Weights of a small GPT-style language model, trained from scratch on English Wikipedia.
Size: 9 layers, width 192, 3 heads of 64, vocabulary 1024.
Architecture: LayerNorm before each block, tied embeddings.
MLP neurons of a small language model. Each row is named by its layer, matrix (up: input weights) and neuron, and shows model dimensions 32-159. Each number is 128 + 32 x the weight over its row's rms, rounded and kept within 0 to 255. Numbers have three digits each.
After each neuron's rows, "fires on" lists the tokens most often at its 100 highest values on Wikipedia text that the model never trained on.

L2.up719:134133173135103100128148212169117114078132115114134108106145099128105137139118150142105131141140198148137079166145111139067091111167109170093071148060172142126172116161199171154112119132140136106109221152140164094068186145135113120160148069115138087067112137103183074151161096097089131156150088125079126147121127116101139163123050133153096208128124118111086106142125104123081165188154
fires on: "ort", " into", " re", "out", "ast"

L2.up349:110133093159162115128117169116116117159099147107083137152119108148130091120080088089174138161148152181124101193111090127113115147133146111105142120200142097071127156138152177145167136147063109152117099127130188124132091117107081060128146118106175079218089101159171106087215170123158148112118139144116153103125091097141095150129047161163179163064112137109156163087106114164107124102174
fires on: "re", " Gre", " an"

L2.up712:075119118120141125120111125125139105142113104171112137158144184074146112141133148145154102095110108126131161199174136108104100163173166150133143089134141130126044107107116068088076139085137115111133133140152085136154103124177110156098133172133117072153142122213102063099163125214136110117179170151160150107068119126131128064141147129171152127130112155144076211172118086130150115168115
fires on: "les", "A", "q", " Gr", " Mar", "ur"

L2.up701:102119113076131144140162132103156166111080078146120084062147182108157139121061139184161100157131099092076089095109120168126128061160111134198087098177119185150081160097129109188133138139101063110127146127108154134162153136159132148064129175123152081119126138132073184141129130141151130136106120180219135101130139095113118111123092103120168155174177091214089147096173136166138119149101
fires on: "olog", "ight", "inist", "rit", "ward"

L2.up611:093179091086114131125138121143058086108198100153127148173150133140116080158158133120154153182145142135057177188162154081107135113182145121115144125170132194131145123105072198093122136089175132171129151129144102136089144123114140113076143077143154144138139133115144166152129074118090150118133151169147081148114118117163032154079119138064094130110120184176104159159157144089080095142144
fires on: "P", "op", "chool", "ouse", "ire", "ode"

L2.up20:086127107136078098124088116180116117175139135076129157103098161121178118080072138206167116133131109097152110140125096138094153151172139090148158137114148126139124141106091159156116127087092109070096095129122100146157123106089055147121162140114156111140112142114112150132150113134129113083092151095124110132156128153117156123097165130158159099107122112075166117083125170118158154145115
fires on: "ian", "ber", "á", "ican", "ier"

L2.up294:157137080153131106111067077108134078083129167114108201169131155136215147140152103164149173156092093141056081133124122122110069132076099135115144117080167150108168129120100153057102112064104102093139114048103137096161110126147151124123128106171122105112147112146130136102123116102131161079122165093120203146132094095140125182186108150181185148161119170131095095179171153168160115125124
fires on: " sh", " Sh"

L6.up619:119168143104135100134135145042107055170222142091118170114148160127172121145158168105178082122139144124201070096108104112100167112133115128183121125123127080175104180156072086185134121088102177133111168154117114191125132144174102038168055129139093114089132109132161127162049185171173137140100149106126133132114118109078121126165089121129110160160104106158116191143139109133150130086134
fires on: "al", "ic", "as", "cl"

L6.up445:113116153126061098085097158125092162157069077150127127143075141161162115156117180157066097145070056118113121137120139129145098090095124139142085094092117108185155110140100103135147136140166183139131110136121133123164139126201096097217072136185145152158124167128140182116126104155124117101171171133132088131126085137158109146115163159115097140126098120153166136073147106133136137118079
fires on: "t", "y", "ts", "b", "c", "ed"

L6.up509:112105134137127099139173160137157137158066109132157099188119125086112149151167157148114114198080092145158143086105113098102138117153169078162129122111135123232163113118129149078155167160112182074113153119093155119158079116092115136170164135169112130161189123123126111151094118135099113140123084154122091144191081087145139122102093150167127117106115166105146159139113191168069111132153
fires on: " loc", "im", "at", " wh", " pol", " v"

L2.up485:112106128112101122088146142090134217118119117059080131168165112118176152060159172153123139128144139178089092124172142133193068222120154091191119127133154129102170108127126150138097168137122075195155107180114151115127146183137129151126168155143160093098184124121137139133116117136077071123122135089133115131086123161138100133121155147098147162045101108141186172127176145140064145141062
fires on: " ch", " med", " Ch", " al"

L2.up406:122110189228136116129146120112133095141132102110123108155110133085176108177127111103173125119152151112105145147096153139141069108187151143101116103115132118176079127153117093086153133128102138126136194096116098123130084143218078129220072070163159150115143085091072124149090165193069125108118131118146087154161182101102087136071102138195131085130103149114147163103205121175062151116105
fires on: "ard", " where", " wh"

L2.up489:125137138125095125057114111042118133137094121161162118192073109113141102135105157167115127136091130094138127147103118143101122108126162096103124164152098075124128066124128085089116128138132188133179164092127045189115078101097150114164098063111142172073213128089090131121159096136112160104181196101142180150159150162156167175174075145079136106165098134135113140103160158175114114108123
fires on: "ist", ",", "\n\n", "it", "k"

L6.up754:138156177082141165154137079167089126198087121160078121216146133126093119069126130105138081180167106161152129099130069102096106185124144134076067138101126144122108152149152129122088131127145084131086159155136100155054114113130154082189147133148160104129186121080141114115157171118090091161191111174126107141140130138163106102101097146118057089007158152184136147148120095123079156120130
fires on: " p", "ul", "u", "ed", "us", "re"

L2.up484:142108038123203108105114161166116096124080132100135137129134125072117054095173112208094131147152117110184174147107131068123098150097163121143088106118209139164086090084130117082073166141115132057104128179161140132143075132160122099196152152111141099130155186138164157121114109150140107108080110075068096115104119112119096152187133105147132133118153107124157126067174137160143135067141
fires on: " ar", " Ar"

L2.up755:124083116134136168188171072123057142132117175137105134167082116086132139190134147171108111133100052164151122159171130135106156067084123115194143147077193135185134108170113088105134132145076142116136105163148121116140142082156130192136090162122106142141126127088127079125151069158133131219151146156129124130143122135180127154142079148115108121156069144103107113151157113141174049153118
fires on: " l", " pl", " Pl", " fl", " tra"

L6.up589:119083136069169149116157107121179118169087138124088168169074120163168113129170159090091132136177148153172131105117130135110117120166146203104106151182111117155150140110114095119080126112090201163181140152112079121149073126149063148108111079172191157125146119152193130119126216138162106161069164154146097114136101104236101113146155131109124102102167089085108108158096139169075085166108
fires on: " sc", " Ad", " inter", "c", " St", "ter"

L2.up290:090088121121137126089105115034113104096158199118096148157129117149101129170067210128157128140115130133148135111185094205159117116124131089082125112134172181183078155167126116149127086113184124082169145154198089132112105153093135140083184110080154118121115122138186079191084155117143059132077129164124156106051133173125120157148098154178159144162062129116102163139126134132131118166146
fires on: "pl", " cont", " me", "if", " t", ")"

L2.up155:149095137031148126148148125116126143179187124150087109091094122122104155153110144195111158122133153067129109106097114103118154159124072076156166187126101045143084091149150130083120092097106142145186137130131087131139129099109162150124132194132138137159105176136073159126153169144198183112126111077130136083088078072159149126166093151154122125110130109205119121156092148151164175129115
fires on: "e", "==", " and", " he"

L6.up340:172131100145080117126095075163117154095113120086142152131130147115118188111120107085127133116152090129161089176116095130113059182143129118112131157159171145122115118066110100107114124172174154081193130141091102162217132108151110151083115104135104129108150143123177173087092135059121146108096102076105140120130084139164086144154168131091160139167141147181159117196122152102118224103050
fires on: "ath", "ash", "am", "ich", "om"

L2.up274:175141133109103060148125132090128119129106142132144176142112199185149155149152146145116114086153129154158158139120094164113110118151147134155190150147092115157135135052135150145117174122114135154163171085123063134043158083078070139116168131076094077052177128153109111157132164137054086157129116133174127163106156134117121161148093090082135120164140147121098142134165104086111200135174
fires on: "at", "als", "ilm", " (", "ans", "ons"

L2.up423:109116105146127120141187149161106146107140163135110132126161156125120160123103144162110124112136128102172134094182163138167127128118113144123137124094112127104144138122070098126100131108156091159095198134101168113074114068132107076098196094120099153155182110139153134188087139156100089082120102173112164182097120096113117122082090139130099156157168143121105148134133157147083135183112
fires on: "ant"

L6.up74:095144201134183176127145162126154187134142129138193117142025155117140146109125156115122137190159138180126149108155145198153100115170158091113147184156138118161126143070107092166161110128116114089190148103123103121186140126127123092135123155111142069110142076165151107131119172184089124118080114133134128117097079134130110113113123086099169089133124167156086124116136144142121185109077
fires on: "m", "op", "ck", "st", "os", "ay"

L6.up610:172101063091126115143168076125127152115121120156156093069111109175144078143181179061150144120114111052142129115113139130077103159079113136097155162147089132143132137124093184101117125133156095120109155165088132110140160145208127164144195119107109108125163164121137117116103108100083083110116132182132130128126076108126116056107146109143075153203072111115156106190176119099055127133144
fires on: "s", "ed", "hed", "ased", "ated", "ing"

L6.up374:142166170124049156149102076113153147169108160078130124094166113105108103108130156099142125129132140152168129179111086065185150117144112058202114188146100101126087096055047160103119127179117126137119132105104166107115122136103121120105161138137101109149178213153156074130114137120125120156167102149163109134176133076072125120148176123148064123097143133134111119153143084144132175210085
fires on: ",", "ished", "ron", "u", "il", "."

L2.up544:192118166167098096135074140148167137149160150126097097109085117148162146144087109123127112146166209200102098169152142157143121176103185155156185069167167170142179162111077138155122100141134142088116124126178120099170105113126091091101132113142067162132101116131139148151131148113080164091109179131134127155152092112115130073103203151153148138126144151124123101147106121133135074181149
fires on: "ob", "eb"

L2.up430:189124125083175140132167132102136137152100101125116148122122148111112113092150104093114178157119140138138133146166155131135115137159110159097114173139152113152080091190156135125139071139161087129119095133167063181178082090129112116127121134113121125071107061159177091150122193144132113119117125099107170110203082132113117133148033112110111098103156157088185116064117135136182121137141
fires on: "od", " up"

L6.up607:125139132162159152103131114065113109125081111137082153112132164160113076154127210178123128135166108142096114111108083172158146113134217092162128120131122124080162193160068101176089155135139168111155109110145091131103142088161136164087154158124164146144189093112102132054124070113117108110107116133148069142143134167131114171053169135092149139134032118162086139128140102161075094098131
fires on: "ic", " Ch", " ch", ":"

L6.up479:132158084106124171149130120133112128112111080141238136152124104120154111093104174097146161152081122114102059097153074217164122065166123115178185117072077125130135133147081122113169171159078104119095143178150125065144165148116140117112143163136100138218152151162126132146083090149117119168157147089122138132103115117110116111149139112143160146146096102101103132109182134125100104136130
fires on: " and", "c", "ust", "ull", " to", "ut"

L6.up687:172063091086141174139117093109118171132106092173082146174152204170144171135131096120147153207073135147095094142123163104113131166123111115147111167087178139128132113076135191156128176157124172145135161163107152127106157094157204129074114159126106120126147119193119153174132132124089113162180063113109136154091148156144098081122086143135100092107098153147126135165149086123070140169112
fires on: "en", "us", "re", "u", "G", "1"

L2.up675:114096076078172045101183170152110081110114142073174131084140156125141168167141117133109121138159073127213140164139138110077090131085094206134123117124141142124208171091151161071162130181087134133158129136122135131151156116129101096150111091127087154145156146122115118115130174137159176108127074104078176149196079121128107149155152107147094160087135181162128073111124114125170151097102
fires on: "oss", "im", "ass", "ang", "om", "ash"

L6.up111:106106164132160091134072088192104134109135107087097170132071098119113138124095083175155139129130107141194087064131124168141114134142194069080150131156129086094118174114157117114140119113132128085143129121128153128143153126148098109162147152104175161149084190122140143149107056125123086149134162163172138109098109164152090105131140067151155216195138099165173143134158166204132083140068
fires on: " f", "ab", " o", "av", "v"

L2.up336:124103109087132135131133128171141108106118140085114119116147173082125137131125131123135092131144138125163101147126126166145114113135139130220087171087158139073136154076081111141051137106111123062167121214187172164153124108085140128150113108094116111121099137111112118123116111166163186103082145108182122191105039062164119121143113129186132149102114084191130140098124097159106136126122
fires on: "u", "an", "i", "\n\n"

L6.up575:133143187133121140190135098131091127154137139131109125182118145126162149092121043117117157056113183109156166119098153150160143127120132138137144144141112171140166152100117101145093049100140174179173180170152135169095091115083163113160095125122101127124106131063129184140175188115111094136166101135051103085146136093164141134067100097159093140142129183135113133129121123141061089132084
fires on: "\n", "m", "i", "iv", "en"

L2.up123:139078132111143088089132121073124138161105120139175149139130137087173127101124149149106113137166142175101119148119138091140138130105143082149077179090151129186121129186156108182146137118144083090092140124157145160187116130168097062183088145116129134063139079161070125152163152184153118107153090107139164126123109140175120195131109125120150135145078170086103063116112124174138173116100
fires on: "ord", "od", " were", " cont"

L2.up525:134132115093110091104107166123098118186169108083127133162097092153124116214141135155146085139115064163143138131199104131173130134127158103177105189090135141080094106093145148167100199126100120121134112181126146105158113137093151112116098129122155186104176103197088180128072105135136168072155106128133184148163142111164108149121143132116168126128114101046082138168141115178082145146170
fires on: "an", " man", " Can", " Man"

L6.up179:187109119075132125121122105103116093168152197176113072139144102127106110143146141058106108115114145120127147098152182166124122137123135110104220109137083064109163139141173133114068135140169149207161069146168168144086086135074084135150102093123125150103179125140144106119178090179185087183110102159166076156147149084073121145100126121114082107074181130130114105107091121076070134088131
fires on: " A", " a"

L2.up591:099166136133103116115168119145141084166147166095182143115098072198165092100161120056133102116140145131053041139119069132140133097129121122105134174128211145137119122114156151117181166121128091134080151126187167136113130155124132088143104120112110193072132113150168141108047156090133156170146088091104135179135100148132055100145149128158116159136192110104134131125173138094124100068164
fires on: "\"", " also", " pro", " as", " has", " is"

L2.up190:153098108134171141159133113131097104140214158129115138192115147175155109090172073094101118118115071109133124177091104130137100118124144139131161151135125104110139151115141109105103128108123161155144135138092114115180093108175153104151129101162107065099122150121215092133128169160085101085093140143096097125156159118125127160123104145199180129166042144105105115145132094173168027171150
fires on: " pl", "rom", " Pl", " sp", " from", "ov"

L6.up727:153116118069117101115114192168150101179103127080116130081144152110149121036089119082145146128115176129097108122118090123173114116169096122158156182164161121176164125118129114121123144049179164172128076129125136112153128166203112135144116166109141105118074153184197126154132105127139105178141085152138106099061111134141164098202127165094125152135133103074118176148160145168132082104084
fires on: " w", "w"

L6.up306:124070130124085240111118089133173101119174140142145168101099160102139129085233136095092140126100126088128111127115135152117107075115137124189114106106129089149113124128168132140096128101110130144088217135111091130084121123113101120138140147118123121099067115121136110120146110147152101093074133118141132104164110132137175156148124140152179174125180178163113135095079103164078197117169
fires on: "th", "re", "ro", "el", "if", " R"

L2.up75:061105119111107181121124090133144084095156163085118101125096081094133165169125118077142138150168118100077089106101068186142152113145152180133120119142107137194129155103098088106130174111108110194115141093085161127142091152142096184181059146160104158129154085142116130173147170188080144131136132166112072114157125097096112120182167171208183103111145113143139142143116151117104165075149
fires on: "if"

L2.up245:150118131126090137143149130125081164134123183157159161088111170158150109082098097117126154165154137150114119114099118097117094164089158103092136129102127116116097114108130134113165121120099145130127071167112097148121099123150106110163133123147174112144147132187146132151095130066160091073140164166142128077118149165145213142154109117151127132109165134134089083111126073149104149208191
fires on: "ive", "iv", "ion", "re", "ric", "ory"

L2.up243:191140100145116147107113116121072133113097165155048134122091078097155087103099190123126104178106204115171122083177149089206138112072193149146168093177130147124166135160118135080130146135095118114132135116135145142103109064100137159118183117092067138088122114152104106094147092147116170177164128159126169176150123161088158122107140154143112098068081123169083150124150142102108113101102
fires on: " spec", " def", " res", " comp", " that", "y"

L2.up282:130120115110155130138105168095108131100096093089157124140151191135212130061175114129090133096091152100116131091129121061123141105125137101088088095161115163109190104092103083088081094153130110130161103222105111120175168142058129200193127148087142079113208170161128167067135131123122189145126154079159122133190152088113157105186096091132159084145130065118093142160128169129182167096143
fires on: " at", " At", "ific"

L6.up468:189110110122125057123164122157112133086144118122122136089102126106114107107102228116179091169122129136131119121106108064145117066166160127112062075104105184152173132123171147135155167191134147106150115200123133137124135176155103135152190173189117096098101155174100068142117086076106114116106117122113099119172117167103196111183124141151095092146148152121184063099130131122064170135124
fires on: "iv", "in", "ur", "k", "ent", "f"

L6.up145:097147119100112139091088121126086146153154101140119110092108144179120110115154136158175174094128184105183107097061057059114170194091131158120145125111112153147137158155132159172116105105148086180074187123091116166141100121106171093185135121105072134117151121155125119122150178110100134132130153146196095079145130100153107089173122044101107130149164083141092141162139141125067134115119
fires on: "s", "st", "8", "4", "5"

L6.up143:154131092141124117097141067126104118174094120083069138177101096143110148142200146178135104106150119085104071103079137163161089108107116165172052146065105137143133156129084149149110161150118118150188110150143145071158137112104100091153174156118138133187175104166146109144141117125098122127100123100087115181142037092098144133107021184144153126192077103109149092110223145126152104090122
fires on: "z", "ak", "es", " sh", "iz", " Sh"

L6.up688:147067131078120140145141146132142117071188156149102144133139105145110147113145082082146120135137153088082143077160101196168108152135117137127114189143098172114176163071129120086104136142133162127082095074096179130126145166164122079115107096164097160070178131092204079093124095113052112091140110123139132154125194145131104160196092121136090139142126116136100109181128139116107067107152
fires on: " st", "t", "-", " St"

L2.up38:139124105188153131105134131119125114133149173155141109172075138094116198132118179150139121172116198123162148144159175162134135175067136112142136191111164101166120105169168137083159115170108136116157150136087111101107108122117137129182057121134118148141169136096140090149131121173060088105108111086076119149100099102088101092088150141136193164158154096138111122085145062146156071106087
fires on: "m", "ov", "ik", "ould", "c", "ile"

L6.up106:122137176092087161108119082160118129070111087104105117094119077160107134139213110124086161107114134087130142112106134144162088121156083184130090113152125119163118173113199088166120105153121162150149190126133108135175078092133147171129154121161176194158101091176184079125141113157095136168088101110181100162110063126168155130144082171115130109117182080132183044151180133110121170112127
fires on: " W", " w"

L2.up250:109152165146181109105112152126129110173084131104115153133067121142120099084144099107135133146182137213103155122133154076158074152096090135121160190092135150122114108164132178081114116134172157186175164104152140122096124169145116110094113119127140120138105101161164159146111149198090093085197136115115092101081090105110088149098105114044141102068170119132159132137100099131113126168086
fires on: "op"

L2.up156:132119096104129137120171132131091133114120134132203133075132112112178090114152079116132059124139134072116110129159137156100098131173168143125140127168123188144177111084122138097101129075206141070139139137167176172161133120104125103173132163114130067136120128180130133150090116122156088128082102116158076112164141118095101105123150100129121152101113117127105242076150078118088111134155
fires on: " Al", "ur", " Ar", "O"

L6.up80:152092099117124111071118121082144122139108052153103075210118137124135097098150177075155110151060097165082128155117086091184132186182193138147104127082167083148081140116142099098139165081170164115168124132120092110118149122071116129140186148142143119084183111101150045153123157164167128140139142152117112115174147164149133152125134130117129150136183137076146124127178157173088113133129
fires on: " St", "st", " L", " st", "w", " W"

L6.up760:125070073097159092179041118115117059148146119096160170030098146130141162109165118098122130140087152109146156119117103083159079106107119148163123132115160143163135157108136194157102079117124133121170140176066102100163172078082136147148066129135119126122199163162138195166085158142101093163156135091166056095137201153090167076140172122149155117115080148140093124173127137187096142172107
fires on: "ed", "5", "8", "and", "ab", "0"

L2.up487:119179151147097127078139145084053139121155159099136115121180116141188115090145142110107127123115128159078130096102149109096120114150161152139185119148130131177115127138122103124123098148200136082138102182101155090097110124106113114071086102184113091096166076136150191139122125155131172124084145112115154107158175149177033127129130141134119095165185085156138162095145158107129170066103
fires on: " in", " at", ":", " ", " the"

L2.up578:107092109174103142099062166135134132110102170098160170055193107110097180091163140136155158106143165097135135110116167143146142140032158125213143119149159135131139148132143108148144143138105093100093136099105156186161107177133144161185163128084127155121059121108172134141163153072152133152111087145114168151118163140124159148072056088176148078109119164167097161145086071128114082089108
fires on: "ire", " United", " II", " World", " States", "ine"

L2.up94:174183167085166127122158111180116116146133089147119126101108151093079070121112083110116142088127140091132176179120132116106097130160125134143160126127062075089095147110123101103152138135141108138104116120083097161096105072138069163162113071171148103119114098167129168127081110116160139144158166133170163171123131140164152142137143130184080126126174160149157090172214122154162110104143
fires on: " W", "end", " w"

L2.up528:117097087154097135185087105156102096138129054096129138122107147139193104125175148130115115126134134207180176119096143126119087136105092081140082110085165170094116112158119134165172146167124077152101173048106091121065137167157156165122169120085164090136101169179068121141107122123185168107061134088065116144071127127146074158163104122183112165144156181110131087109136139177096118148115
fires on: "ian", " for", " Part", "erman", "man", " again"

L6.up156:128133110164038128079156112121166109141129082114170145185103093135122123134145115104109150105097161136097124145136115109154151104187159133175180189198179108122119129112098093133163081153135127164088189184105136156082138158098091117125109118140134151129133122121100104117170055135144195084154086087169153144107109146145137170167067142131121129157131113120093131117161151112059117168086
fires on: "ost", ".", "ch", "n", "ast"

L2.up537:100106162123100067205120128127090104146139118115148183140155148118152126108136151076126160131127150161134161155131088086133115148165147094132099055141130185170113118126151079147161125091153097124117127106116113162185093131078135104089160095099056138108088117132121099112109097105119091133209135135133094153079141144122099144100160092139174091112110119102135123126119093118141096142089
fires on: "ion", "ied", "et", "i", "ic", ")\n\n"

L6.up690:137150100113160105150117178063147072139105155143140121128132175104166128125161147183184161130047204072134149124146129132065084131089075169145139089101157140054151196149164093096096092167123143093111129128173100147117119134116171125136146121120104163108094158120149097163085126123182157132099071162071121145163157138099158117152140148122140139148106089158093190120147101121097102069105
fires on: " ", "ite", "ing"

L6.up332:184131131110101122089142082177130108141109091116113167130093146105101122132113165151065107131062140098125145114089143145141177101158109097150086127107126160078146169165136108061140119142115119164177136178086167111096140144161198178205161172108073159143144142138127114139117145134105117177158125194160111164145109128135153055113068085136167116146121102146166154169162090181129087148093
fires on: "b", "ical", "ing", "s", "ab", "h"

L2.up559:145151074157111107117101125127181098175148119157103162115114102080106149198140117118165168109179084151090078115124141126107140193056163200130121172128130188116141105040104143106107140110125182141141130113090119105162087139104174159141097109162183085141154133054173155143129123168124105152110167110159164112080113079132125102123140103165083097150137148097128121124066129147146109122107
fires on: "en"

L2.up572:097092091154179168187180061133114134100103133136134140106163141103088099198066154116081162119124154091153113147160138137103156123114063104182132141188195123033082151137149164170146123145087077081141170115098137107155182147193137124152082168133136150132109152081148110161127146079112128162135166251176130146053127150166130091088171082099136155118130123193112102143133091098117167086125
fires on: " was", "ased", "-", "{", "ished"

L2.up707:124155079080114130106153079096123167142114125130083123130116148098096146132109180079163153178124105101116099156115106164092131134107144181149169113112114152070104078107092088121088140133154120153097120100130101153137141111146092170100130192117139088103140186189154127133109103149108134130133143134150197160114081124185158085153202107144177153202133093150139165186184137199096185147130
fires on: "ec", "cted", "usic", "ra", "ating"

L2.up445:135130127113122107100062157133109112146153172118104141118193124093171152114143098089072115106129089109141130146172151143115143134095154120038185170137135165137125173143141129093098094072112175183152137105090119076076142150099081142117112130132144106134154072159168135093157119142102099119169201074148133139101145118156115140152165162182135114115155131099093183180099178081124118170116
fires on: "q", " Gr", " loc", " Co", " is"

L2.up651:133159129169138129149104151147120150130117119076119113179127099107081082110165129129163101095167102130173175121126125067121073126158120081073155181128154098116131147149173168098111133110175195123145102194122084097117100150097131109112123105140154159090139138104075123060139170174157130077185081105083091153160132107181142152150135135081107147043034172096128105171124097160128150143175
fires on: " ra", " were", " or", " km", " under", "out"

L6.up582:100070065122076132159177072089123197107120160113095110196067168143180118113120117089133138184153133114113130092064117123109138146155150160132145164079104178112132124140127111104134157168132132132153073095097130155126094179095103134098106121140133108109101148121135140148131112207107134157102138151122143105043123154115129110143126081118148163150108079128124110136072100135104140143083
fires on: " of", "ing", "es", " or", " in", " the"

L6.up215:134063174105129118169114110154123210067088163100161142152061066153117120148151110210095157096170083059114068107061152135144118178121134114137133129122060145147146117104089127159166114117141131178218113157161111082136157129129121110122158133176135146159181074094177115087136132106152113097136137161101087135109090146154099154148091153170156129146134183091084099056118146137139152092067
fires on: "x", "z", "f", "b", "is", "ed"

L2.up543:180111143146149117077074145102091084089128173128154145138104100170135142143162116124107193090044160107135092161121097150118124188138151159099106121170070172058193091136130147121123112103084152145125161088147119102154115155146163145162119113193083127106102132087144044169177108124093118138096112127082103057101164151108093122174107157144063182112129088122178139152123133144104078105103
fires on: "ap", "ow", " w", " h", "ite", "ivers"

L2.up580:172159140103095127120098086140139153113163134101087092119070166109163122109132146208144107139104177120122115135154084134100191140159089107150128104186128117177156143133150129093150109099117115193113104159089085067158174119075123097157103064112117180049125164139124136166139094156126100140080157115102141085200156095090081137097104084105091113120137130115133169086145109141148110118138
fires on: " res", " ro", " ind", " ev"

L6.up302:121188123153202135167131063110124146071161169098117160091094099059143202120132097164184101101202084102137151168115082065116120123160112114088139114123133107173102106153146094135123112121116125175132195103158149100115165110190142122084107061145136146146118196129024121162126108091150094133117149119087139150163152118114136139127125156131141153081086168097165140101143124122146117107059
fires on: " re", " ev", " ind", " se", "nd"

L6.up462:143145087081149177109134111147117156113160126129076133168082159074131150120155139134160141157092132197112112141092132165126159056127115153156107121152063190133144131094145106123196158117112106169150091118160182101067093157120173093095138072113111118142116165145176094079105075150141062161168077093133160158119109119086172157121126125142174147096134071157134128062131157136149077196123
fires on: " |", "ate", "|", "ro"

L6.up308:147149120126091090104168050089145096097051096107098076117177149098122114146156143169162187102118142097132180136112165118114110143099109118097131094095153107091118157067121093107133138106047073174145113104127140110110117188113102119153099079160116095136087103175174127160179100147102109164165119162074108140146116100116142209160104088184069149162167153114146131163091122079051116143119
fires on: " S", " A", " F", " B", " P", " G"

L2.up491:159194134139107116122110074133122165144154152084089111161127043119127119134143138190113109158102187132157125116210095143140166118125113156043069090123131169129092157106118108113115077131142175142177134124137146091081182171147184148105073116054139160070178167153129149194183151120151102108056112095140128073094120151174159105116105097127121169131137090169085083120103111112093116116158
fires on: " cont", " att"

L2.up548:133103105125135123088065159089056177104111101083165071132150132123152076112145120123113144124172164169099141213147039151156167136101163157094097099152153119161153129115118160132127143103154098048122108112163109112216112115074147098104086109088185142137109088108155117151110135083186097086129122187156137145110112108130103162152035165097156136172128125125138098143120180150153145121138
fires on: "is", " st", " St", "ir", "ign"

L2.up656:148174182144113121119120107180087127142115148116174149130096132077168125120138085084139149138137122108152130172103143113181069163118109111120141109112192123108151087128132128111103052079121122102116123114095118108114127084181169075136053166171185209155100084115137119106187129192101115118167157083119141126200090089156152166092120109108120144070168140113133123145123128181103161144153
fires on: " or", "out", " Y", " Or", " al"

L2.up181:110100140194149164136111151170098127119124183094153122116131122163163107067079104151183098141054134117101113123145053099092096131187107094120125098162118095159110134150136153104155119155171125131094044098131102128152075133199128145136165100139119115101176072123141126153151159139163100121147095175117121161185173138123073162135104175185120151153099068067164115153147129108128095103098
fires on: " inter", "ier", "ber", "iver", "ver"

L6.up506:176122131119125119086043116167093111109135097096078155097082124179109109091145099130121100148087105145174065116193120120207218159121111161108132140078116166099143107144136173101178142080168155099182169108130161126125138147140086104130103064144127135141103081156126111129069118198144063103157127131109109120153114118115176138097136185158136136105114105113080127175170127145154089121135
fires on: " t", "her", "°"